MLP neurons of a small language model. Each row is named by its layer, matrix (gate and up: input weights) and neuron, and shows model dimensions 0-255. Each number is 128 + 32 x the weight over its row's rms, rounded and kept within 0 to 255. Numbers have three digits each. A neuron's up and down rows have the sign that makes its largest values positive.
After each neuron's rows, "fires after" lists the tokens most often just before its 100 highest values on Wikipedia text that the model never trained on. A number after a token or word is its count.

L3.gate207:141159106123119164089127079129157129156095204104041160111109129082130108147136168140113091139139126165126105196160084157155113096105089116067133139163063172083153134130103103126123105180163165106134105158146087114136112148167124094137152088119133190123148210102187119089148122121149159165084144132120152116141099161134140100142109051143094149108113131160143143134127148104066152118136075212092129144105104129160061060131151095117139183080126103163130133087090146136086182105121168107137154127107161160119098125142115125074150082067121136164102138133104087089100148099210069143150192109159148079133098109167152143061139145130107149096154097111162082145127070154168136122086088086185128046096114175100167127122069095104131175103153180115104090111125120112117155121116090
L3.up207:115125077077158163087063143129119150125068096155172159123121132081120159108160062153112054151113136107113147142111117115114106129061121149074110136133140093164177147168117170115124143124149176164130167121123138165099145122141128152173093174111185094092123139111126097167124101163123120134106128144135129103082137155141150095093156086108153138085132105154134171105036113130146096108103155143152110102126155147104144105129134103150105188069109113111093125163094181097097136166109112056146096107141150092159100071152162142194137086105130160129140132126119165166100136101112122135027181137186132134163201077190135173123167181137100107159092208123093126070092057113070124140066161096155162095140093191161109121151110099109083190096165147148099114149115114064136165140157143
fires after: "ar" 15, " s" 14, " l" 11, " g" 11, "im" 4

L3.gate425:138121134126092126124114126149177170165102122085033134121112104120140144128173127088124061118128158130100138147111134120132151149163129103107109132113197116118065060156075086174099103111130136121152147184114125146102132127118115124122160099096096090121080116191132149095183112141098198154125147156136141181100092111115100187122100108165085083111162099140163164081157088039118145134123168146130126172193135095181077129136065103050172150120180135171112128155149142091139172124120117124119097103153101108144130097161116153166156211103123205113069197086118100159123082124123124130194185142144109113161131098178153159161171105136135111202084094106145127122144063085106132132123142155114163101079085172089120134080145133106096142168176145098155108128171076153121100124143078
L3.up425:087101111139096138098143093096115097169147173087121145128111177095145126167166159132105110154151120122107169135125143118145129095112142123126133139146142104124162141113100136060137143206146154159092132140143149122151142090113108126198095079153114125137154145098155106144166132128146096150051106144199127089137106081125185090085101132120154129126166102103182206126145134185079082090086098177109122118132086106139104171079153145110131113131141143140112112165133153111146173204101118093172094175164167106139156113125150081106099102159120112050065155171142071142139071192161081135099191110157128154104088066123075127117156193126133109179137187164134045098129080110115128100125099156096109107119156206144168133133092108080122106139072177125139110101132092125134098129040051
fires after: " s" 29, "oun" 9, " p" 9, " l" 9, "im" 6, "ep" 5

L8.gate483:090075087156053103114113102132136091091120140111176185136180115167185124163127141098132067075146143104102129140151100130161187100107094122072062078073101121147134163070219139165145117154151138138115120174181151097108087142167106100116116155181074067170103155105089176146112082143161128200141137097094110084118121098118087178079113098106155135182102124150094200069128145104106123143149124119131182126138148126132166139163104134106182109156097166146162093192132140158162122133155132185158092095130108195138137096116136138125148181158146133173155089159082112086136149161109152096104092161136132110132111144140136145084137121104102087134130123100098143173121167146113170161212112085184178149130152117123102147158127192189103116105088092127128085144076123084147156084128129
L8.up483:129055115123172111146102152149130095107206101145119225167126113130133102143138205197176106112190110110136135153177076121126183168101129089111112095160157087136100080110145122132122138067191144136143089071136137172150122156077174121160150131122095130147072121157091152178176129146132113126122110135088097150104088155168086140170110158129130143116141157189106206120106147056147128176104138164145097130162140160161144167132144164128135088193153151171113139147125091138110078098137117173081111122120111161168105137121144130154159121166094113152113108113099121129123111105141158112137081127110107179111092178147079115149174147053164163197136090160131096136104158141098190130176082082150150097125142180183076046129162172141128068121090130159143085139140158096130187139147138
fires after: "U" 18, "A" 15, "O" 12, "R" 11, "E" 10, "I" 6

L3.gate619:137104088146146030101172145115182102128109104133134180078099092183197168146133176141115142085081090138080101123203105105132133147156094125100105103164114155109179147128168141077112176077170127105142146155140146135105129136140130115140144082113158125076090080142098149117082107164123166158198157105119156117091117140102070083094072133113101158151129140148134173110109181095106075075142110190124123110131189091065139112201138105162165144180075067064118159188136151164123152125131105144072145124140116158110113098125122147129110115142143163142136123147138186150162135158104086170178120101145159113085109169105119084106115141127159102131084055086140123128133181095132174151157112138176095108171177093112107162124142137064162152081204156126086157168143122131144115152178089
L3.up619:144188109133123143167183125132190162063122108151150131149165123106195094160081133142146211156117118120155148103124070115114176094134175123157113150122111102149104132169112128099127152103117081148156191135146129129168076097131170144120126198107129132118160135204148137072182157124130106091117148123067087201167092161111124161184086096134121125106108156133132100073099123079174148148184185128091153082155183129116156139183154148068114124079106135141132122170099113202093099120123069127060117090134131175151181098192202139152122126095119084186139123145081148130135133093140114076146150128142128180111173121152147132102121149142091106153118086152169109140148184171122102129152104110084129116146194181088131084077108149158132157113173098175172122137147147154160101073154112
fires after: "F" 13, "A" 13, " F" 10, "R" 10, "B" 8, "P" 5

L3.gate129:136130139124114133133059145148114167147170138182113157112105120144132164144146145131105106136110158158068129193118166150088054159156134145101157094168140142103131067158146124126115087118164079130229140172109114190144152097083135121148166186103153180160157148091043144121156116072143070125125139121144137108129144076092153099091116138150096140204110111161170119161114109124147155131127100118127126123150138081170104088183113140103117103106128124110148121080108110103041142108121112125102139123078094146146167199122090095149086141105150130150125107160099167156124174130099144143080068226134159156135156114076073077179104051131160159079176128103169146101120096152112146113177115165175133159115144174141078126089171162101112071120124116134145145195088090133157184158094146
L3.up129:202107132142087115103134126118135150099110139168105098144083129158124085159142080166089079092114148079130074108133108166159122187126079153122100108135159143144148091087089151191110163082087068140120143153159173114142138121055147111110158154074088069124104120120082167064182149086113166092159102117082134146123150100140079137106101083100120085072162066086087120147177126081142141165135109126136163120113110065099100136084132088170128124117171117139190116178152089111083098122198175154108110108128128117141109114106108157148110203208058132135090147147106149148156103159119106132185050176146101124081140107170128142098099085115130131170122161149121165109108156110162102078140086109111116180131173138100147145152170130117122098186080137086108148085172172080107118117180136
fires after: " c" 58, "ens" 10, "a" 7, " C" 5

L8.gate377:128071160137114146132140070160103156081147112090176087130124110126147136113116125134125152085117104122095184113084117185182147119110091173184139141131094144179133102137178145063114119134150060150070100145122124165108094187100112097137131083116122104125125131128122106123159144184158129150121100111173105144130080132110134130091101121084097116181087031105164152088132158159107121145090121086127148126127145180087166108125116150159104177125190105139132118155113120114118159101135088105128149068135155036181186153138119118123086150153089077125139169167126090090151114120101127162226150186090174087102073099094143125176091090127090107149173081116132131069131067126184118144090183110175148110156130110098039108163171107111112133136103108079069153110196116169150115111121097
L8.up377:106136151137160115115105155162169106185146124091114081107131167061151154084146108107132115046131121162161154108111175106128139100091066163122106101100058168147055107131131158122141144138095128101123176094136183122140109127104112146167155106169140126115083132099134207163150158179150100051120072139191107115122121086110143111093126095126056143140148137129130138005110124085102114161108135177099094092108097154154136112126152099140134180131120071152119149148147113118174125132126071168145135127166172121099100140106133129156124165194114129070141108172080108140118161161098169192167120210097074149091119151149079169064156201118137129147144096130175107111165121155115148136149142120155106168178114118087098134166138096127105113093100080165128052079137142138145086159127082
fires after: "." 19, " t" 13, " h" 11, " H" 10, " v" 6

L4.gate310:108104124132139127171219118137116114148157181092146103112154120085108087122125206106131238144194100108156098115076105154111189181112163096167105124101138117094205134170120120157143097118135170165089149125160118115086141118101107084115083099137144121135185034136152065104141202153147139147153141115151108165134176105106184180079108077128134161169124116145133187136073138174112143141153121094155122145167134062130124088134120107123124081171090048126080097138159156144130143138091161168056158127128111141138154138188127132127119099125148115118131076137084152138140034065109151125132148136109142107089154128121147059137145148114123126155136102063156120203099180170141136097137129131127100119109192173136126146157153129159140119089097114140151162090165145142124150129083084
L4.up310:103132161164162067120110107101101088177180130097174135149060139080065171136129136113126169026134133073180132143076149163112122120077145145128158139043131128114148131146073128111102110080100133133117105144112202106105121138187105124150101167143192092076163095139125127136134160184139113109138132090121150144146185113130128148048178100208103109069145127149137104152158099084183147152085165066138089153140145109140065099129074155099104164120117149163128177110135141111121113136096090168085148133130093139149141091133133104111107126138182081103103104184138174073126167103114107096092111121085136174099122133151129064175128082119157120099105147107093169158118159142147158132192111128195043101107144150121131142119140109197115133110162131150134118198110128132124156187091153
fires after: "1" 13, "4" 10, "2" 9, "7" 8, "5" 8, "6" 8

L4.gate127:127101127112110129151150121128137093134129139124124171165074121121146120146116124121137152074099132150072159132118119161121153150140104100056114123095109104109199111091109184175130159122104132107141166081121080121137178114102173174127082095162190114170095160158095113129123181174183117101109166150134168103134110141069167096077174155096037131161090209102110171166129115199138110134147127130167193124122080126155111120220185160149123086116104145134142126184129129158108089150170088175146104083122126135135175166101152097143090123151092168097147091102131138103114103121154153147154155180124107093091107125102134181213112094087138088127158096178146125161173110115084100159159136105110151123180097150180106122114141149174113110152143049101189078167119105095116213127117089
L4.up127:144155129111174144104122100121183163105168141130110124081027102136106148150098110130119116071101123170142111159044183168074151125140135075131166137098076112140171187060173111191136087145139107164100131145162088072109173158094163116128122118118196111096125160151097100119122142111113176058128114114084093170146132182125200080079161073094191137130128141109146126188110083130145173143130101142128138121099127105159057072140118135081095136143185103126148171148120108121083135111139152150189058173131188111102132151155106122122136168181116145122154122144125197143142075111143078153127089181092109091133100186111097142129138124088154117154104215129155164180104107122121142169148116090102143139183132141150102130143134149136164146110144099121127099169177109119074142152158175
fires after: " C" 37, " c" 18, " V" 5, " r" 4

L4.gate276:141170131118105143127119071192121158156145081127144061130119154131117149131130146116094108071196159147131138115133087072141100094131174150162188098184059118146131143180150108165200076178109119187132096106134175139115126142120105123053154075080093127092130121189165057067144093103185169123145095128136164107142118086068119087079075106111142077140163170108104118115137161165134171120138111101115148120111134104176210149123132106154164118156120100142094117130151139157087112125137132175187124134158156128129144104154087130156093167142137090144126144144085121135111085110130104064147130115119132130085147138134091136109212150178138130086132140050166136158126067116119125102094255130108138067100091138104143143144127124114136142104122097114155132090147102143170162059086134
L4.up276:109096182135177138114127098095102055141038123086177142110168156123124158193122117110137132085087151085161128098064138134135144125151168131091128094125117159145170158158128130136127132135141108143131137107111154142135141132179069111105156134144200101148144106125074101129123136208188094067122132122120152097145125117131099190118131135115095148096128165094080112171137151107129159177103186121161120111091098177132145075090109130101139169100160133072098187092159158088140165135103092076085067197099144144121092090109113132094130136106120164119145084112105127199118148121092150132122084195065145193096138076109139166153132182146149119158072136106109135113141127105132115111187131162181114105122107202109155127135229075207065101144132094101165139133132103154156115083159144
fires after: "0" 62, "2" 7, "1" 7, " is" 4, "g" 4

L10.gate512:136157145148125150137086085061106196143185138093174095158093147102105150077120111130124119113105148170137164082122141080124146118072044203174140150134161053192142153160153134155094080134142139119183080105141177158085133154121149117158058119150112136108132104165144129097176127168131175082088141152093152130160108203101096130120101135125073090061056123152091080132112099070085139166130067102150089154178100145095133111076164094159175151093164170122174133140156122119114170106192095116178139134147136109150091106090145175131123168109102126100167155134119111132122139183113137094196096175104115156151165120111171172100134066170120127147160101138136115141157128130135096136144144104123142103101146150088096089105214114133118085139115121104119131141129126143142119092124025
L10.up512:140146121110158094094127091074141125195118121145206142096145169107149119127212124133148167133172114139130122182130145156132114090127076167131101094115127159099177118129164161119046127118115163173137107112100170145145102114135090145169222142142148148082127111201113131123122131165139135131146088187139180107133107094138146148132160073143129130098134136177180164129156139129086093128147158191168121140159105117094050105158122123094151121184116136167192074183138149157151120127104196168183150069126108143083148148190108081109143078148135132181153098142123116075157101134074109150104131186132134152150037092157085088100116135136110124102223118115104103147079056106073106130167105118132126123153115098148076139137126206175128093121125116144165091098148100141150171132134128
fires after: "," 14, " H" 10, "." 8, "h" 7, " h" 7, " Th" 5

L8.gate549:167071133109104181180177099128151121112135118137114145108196126132141130132120197080091146117155144097118128177088144095120134081101090118063046069194093087135136082115181142175133163109108085141104088146078130151153191091139150073126164133141131191150117100078114129116164113133158098076093054159120097111146117108152104142137143140142088160154153124174067102095102114167124104128072170174116177146148084129163114157113124143172132144185084144105094120109134152145118078115129108149124156139100087073168176057084132101115046178126168082141138089129111150122142173131111126138175108145101159142132114159139090109103162109106105110099172174119102143102178038077100140119131183150134145154146144131088163111073063095113072130077103100133173146126105158117125113098092099
L8.up549:176149130159096109137139130158133117134176071148108111053076114191115091123132131190120108080101085091150090127106102087085142126136129079131122141116082104135143078051103120096146128125100168120145095165126157098170168071141142111150138114123105172129150122187140093070180150098113117117114131120142101121122098118112099137139093160114110060130150074089085087146165100073150128100115150126134156140124170071132162184091134112111138096147168146080094140135140140154155114098118104143124110157138174090152170075129071161144122135137152148084117112207132166177188127129123098141196110213042154145170153157127115116171113134116101102092214078165130050060125148157139093079095173147095093139131165128131149134116154052062108071109135149105105094146134144168140113144169091
fires after: "er" 14, " C" 10, "ic" 8, " g" 8, " c" 7, "ut" 5

L3.gate345:132121143139153154113132114147145107108227114121192173069135157114195205124122167118110125113121116184064134101144123164136188109098123164146106089175135109122156137108134119085152148112094116152200095111109142135065154134165091109145113091206158089162117071181119132152127151184173090126177126088140151138080162136050130100107162155171067144171161147112138122139127126144115087124138122142125137155167204142140156139155186121119085086204114056113135075151123138182120109099148100134149134161137112137075174136128152122150135056097159146089168085105133130093107099148106178144119103079057166177145116128105125111173110135098108133078176107143135140132135119086123155105157175133144118108156113134110093105149208094098131151147054092093157166121115050160112114142128077
L3.up345:104123062156140174136120120115142071108090131112124104121140148108189134112080111145103123112180088154108076171094174150160125116101101113093112076112070184106107105161162173134105062136123131096122112095175167138159118139104049114142132147166187149091117137151130097135119171132120119139194121127146151090122107103125148099141105173163065106169140188157088143163166097130081131166121119096134116095129129113156084115070157130157091121145113118143068141137115099173139143107155080101169178127097114136073165125129220108150177198145151125088104203072131140155134135119100098125122082080119086108126098120109118093099165077132106153136178125099155095142166133142162077177134153157132135193121189152083160123152151170168194170186041093146131190132133108089113137149134056
fires after: " h" 28, " H" 17, " T" 16, " o" 9, "H" 6, "us" 6